python train.py --n_layer=15 --d_model=384 --n_head=3 --n_kv_head=1 --head_dim=128 --d_mlp=1024 --vocab_size=2048 --activation="swiglu" --norm="rmsnorm" --norm_place="pre" --norm_eps=1e-05 --positions="rope" --rope_base=10000.0 --rope_fraction=1.0 --qk_norm=false --attn_scale=0.0884 --bias="qkv" --tie_embeddings=true --parallel_block=false --init="trunc" --init_std_qkv=0.0322 --init_std_o=0.0322 --init_std_up=0.0322 --init_std_down=0.0 --optimizer="muon_variant" --lr=0.0106 --lr_mult_o=0.98 --beta1=0.95 --lr_head=0.01 --grad_clip=2.0 --warmup_steps=200 --schedule="wsd" --decay_fraction=0.625 --decay_shape="cos" --final_lr_fraction=0.05 --batch_tokens=131072 --seq_len=1024 --doc_mask=true --train_tokens=696900000 --steps=5317 --dataset="wikipedia_en"
MLP neurons of a small language model. Each row is named by its layer, matrix (gate and up: input weights; down: output weights) and neuron, and shows model dimensions 128-223. Each number is 500 + 40 x the weight over its row's rms, rounded and kept within 0 to 999. Numbers have three digits each. A neuron's up and down rows have the sign that makes its largest values positive.
Before each neuron's rows, "fires in" lists the words (lower case) most often at its 100 highest values on Wikipedia text that the model never trained on; "fires before" lists the tokens most often just after its 100 highest values on Wikipedia text that the model never trained on.

fires in: "administration", "distribution", "administrative", "admiral", "leading", "district"
fires before: "ist", "r", "ral", "bu", "ric"
L3.gate104:482438508503479504528517553531546533490492552525499597470483561547548523551527537510472559476542535457501494531558418462500511508477525596500461533517533473478551457540497556510554556514493505467510467476493492543482571530481463480472497535484498521519445491475516547501544494448541473524
L3.up104:522500563526569486473494545490518484474509466561500569564483391500463570486488462438492484503391481410489532446458522472528544469530497543496523469557537504505440498498466512481461543469429493474533549503478517553510535509474467488590514493430505501501510546451541508487473543487505475456
L3.down104:548530518467462500501489423629470501531563487452521419482529556495492467549531464504522442552479492542504564478556525504494528535465544456508508485519469475580461477507561517484501533526474440576542454520478519573509542466498496517574495459451494476547536564545534531542457533503535543479

fires in: "according", "academy", "stone", "faculty", "classes", "architecture"
fires before: "s", "d", "u", "my", "ct", "ty"
L3.gate751:530527525476552469476478534504499517528517498521519604528478512468510485550479523535527469390488476542503474500471583482536503496448584532461487489563521478526500508404470515442491426474492485493563553493548515473508455466585487521486491489460475486538492466502487529508513514449538500425
L3.up751:532472517438599510476463475489575542461510487561537493526504479477434506473481467491514504412475406545505504512499489459519501528472460511486496506463541468511447615480500459453463532496507464552469475502520551534457442578502473489465548409551539472494562493572527525472506517470480487462
L3.down751:522515481505539513498535444544486501519539513495508463455523538516490571472465497497514528611552436513473514440479537533485509510505476520487567487489459529507502495466459490522457517512506516467509457485479438482494474592455494489521562474591540539452459503501534522472566561450493471552

fires in: "1", "2", "3", "7", "apps", "0"
fires before: " |", ".", "st"
L12.gate121:494503467452528470511489449484492486569550528575480542557498495527465418503496514508477498530482519496517504537505494520471537461532512519449549520464467474471518534464526482435530532450434493476446500456464440507488483543436482472549537421540421539527456476520485481502566469606435570447
L12.up121:523522526540466481538509535486521475541467451517490488509564525522427484511509491474537509537486501520484494514511492555488520496453511527440457487510572504473519504490557520486468479504583542515535415535445553417463527419486506505495531526504486481552437551458517569449472426462535425455
L12.down121:506519559527496490514570542530476454514442518592448472451481481458443558452488501458533522511470439499412530494558451463544545456492513469559513559527545489559480454473456508543466453566455434440501519509495534487429468471445491550461544542495533476442487499491536492505467533547520473446

fires in: "appointed", "was", "as", "elected", "named"
fires before: "ed", " a", " the", " an", " to", " "
L7.gate358:570506499503545544552470500560518479554521531523541441521498497543472566492433546524500497485550491581554537443519532462503570457515423527470447430509481554466469460515536476460531473499487427527468499481473462479469573502537537524639534463581439534546499537521467526497523494521482520470
L7.up358:519517464492459447508516465447504458531519545487484485469476471493484502473469455496494486469558474519456445479476528484437437472418504500575562525590488534420460502498497480469497479515443532514584546500534483457484449504513459611514471544482522495513509498448557488551526474522497468509
L7.down358:548441455467524486517535417552480431540499523509491431533424516472538579495481477509516515509511499448471540513435469504486503529517530471560422470551529495427454498502458452529534433539494534560584510419545503501444497535409612467495465455586447445525501499485474458506433522498514456528

fires in: "in", "during", "to", "into"
fires before: " the", " 19", "ju", " his"
L9.gate125:518455486510505483523512524454501513512547493484481420495441496477513435599474522518488454446466533630414510502449500557487554480543495538510509506566467473507451516498557565493484529485489530519428495432464466469551553494458484500505447437544508563524539456515415416509505518506462484501
L9.up125:520523476545501532476531524488551442545499506466449475453479469533477484489489479543571423589501541489559450506560466488509567517524536568505523469451489400517464539529481469492564518529434494459497486502523488468548539493500459503494517419570475560618554499554452508459519525515477494452
L9.down125:468516507563486510498390494502506493494514511483528459504484513506522480495513574528498500464505512509479461504554483460545544481516582505440539484553529463540494528549492547507495481525436502476516478521507523538484529470457534483541495493427509508498474548533529463547438533561467487500

fires in: "part", "end", "started", "listing", "starts", "starting"
fires before: " of", "ing", "ed", "s", "ic", "ies"
L5.gate159:575509439507442493473493424432466535539412510438492515520531492518589502462478496484418492450443548499489555507441434567533516460489527517453546470500482504461554526468505513508454440504498448511495517501494412501514491472499478357495481540477474478509397452544511490502480535531499473482
L5.up159:554490483496477490527492470415460533525478465511514478541506518520541491522484435494476524476439522445463510557457461511538524468468516541445495413519444467469558465478466487531458493474460497548530447502501449509519456516589542431518503486484547509514419484530531569485464501483517457454
L5.down159:451488500510474480507495473530602507486566466488473375544478520441491536425479505542463462541473458491575499525541535477500476521542449477583466503444478524531439523549488539643494463485459546502506456554562474581509503525506530474512549442510420543525508503440574532531402516481439502541

fires in: "south", "southern", "western", "west", "east"
fires before: "er", " Ko", " T", "son", "west", " Africa"
L4.gate334:494424440468495526477520452429474504512547535465509458512485410485479428500515504552496526530547555538499499526488518460540553500466474510496455545484495444510465485485510421492564523510553532506529521520619466509363540428486483390479546477471416516536513546499489534491451479606461496499
L4.up334:517397460495494535484412445500511491502510542442492498500516449546508453485517482485501495538472491526518430552478544465544569495458470556523508638448470487525379472493485458584568439562555532558518468535542552487487543422488502415426445477487500528510523475515558450473548547542450511500
L4.down334:528536473549410465455459532522543489500469428566481529501480433521462520424477493467489517584460448545497479554512488506414501449439437456552510583481480608550470477518508563487553372526503528540504471502449541515553496501444490473501505486441494506504567489522547458481567536489525450503

fires in: "it", "he", "item", "italiano"
fires before: " was", " is", "al", "em", " had", " "
L5.gate123:475501452499493507475497512452476459457457545567454491489530505479544478511551495446497521552528504578425460533535526510369569449479490488512488456513501456461513539507517519470508490438505428484407548476486447532463539464558501464471477429506468497467518509442545474509512492520448503520
L5.up123:542510524534502467500576546461473506504484505430453533513528552451455490558539435484466472514532487517461514461539461579511562498500448487465517495503439452457439530485536460516563498497504543520550500533474534486455491470516545594546479543492429501450491504533535564419479533528434516497
L5.down123:447471486602461518472483519515461476489492535501480400515511488501507469520529540493531560553505506529465432530463505456459498429491534456583451422522541432539568466602525514403467550436461472458473513444484459520513568491474513474445477472507534468449491464492493498562519508513566512524

fires in: "1", "1st", "largest", "2", "coast"
fires before: "st", " |", "."
L12.gate337:573563533461513478476543559569459533498495458540495536425507507489543502548512473469557568447503532461521518450490433585536525445547522552474558512482492597500535484513510553544444536513474502534441492471454463540500506555523470501514500484510489528468599513533540540523514506479514544508
L12.up337:473520561503541433438438504540454470550580486552459508480533535521557480492494503391413474500500533515537508524478452494469498455518535487477484442473552496478527529480530516497511545473516484470470577544467534455492585473529507514466497489555520525494540521526567482514548517443435520473
L12.down337:513555510484432512496489426489531488525505475542515559498493482477438540498516491485546474477552495591547502522556549545462435586555462434516500536519470459533471485448486541469505493417487506482533520513529508450528501485511483519508597506384559497573504518482553554504509530498476492520

fires in: "during", "in", "through", "throughout", "spent", "international"
fires before: " the", "al", "out", " 19"
L9.gate119:511486508501534576531447542470578484547454482580498524506488539464512499448556543521522495521556475539566440441443421564528504482402450511496524508431484428449510509492508502431491463512472513484485504449471527532565493502536490504491520514489534540496522515527483437463437486470528583521
L9.up119:539560444554538509432488470452538478445451536499500482526458526497483486580529477471500454520438507575521470476498508503490511475506505568479542518528485514477515488549469551485463532597461491457503502402404536534498534526523449503490489497522477490469553559506555490546473565478423528475
L9.down119:492451468481524443519491477484565536515479419467471489603473407528482540543512511514452492620586520491493535463547441530536506489528541539618532534456467522484483482437445424484485508537511504503516447511455510475531531511498520471478528513499503511565472443436463511559470527487516459455

fires in: "part", "party", "particularly", "participated"
fires before: " of", "ic", "y", "ner"
L9.gate701:456539508446457493553564547479505526475491457448483434489531514473495506444464535520511493508511486549500553506520482487475428542514531503486560511533556453461518565469475476490479501533531497503531516577489457447468535554498460388446520436461472446424473515452567496551466463463468510506
L9.up701:511466524568492559530489451474454483604474450489489539498508489480517528550442508507533483497517505501524514489466488502520537496431479520480463460630520430458477467507556596512486536527531555497430521518447469516508541520506505448490448510565442465541494570499527565538531438616550506461
L9.down701:464520535471461544561478490500471494445539541484470458524471555451498492552510472528545441564506494507477537503447489516511511518545553527481554472430573459420484555580487524514493504503489483532467551442494486484476499574512544494488501530455542554497534569495521522502454406529516456528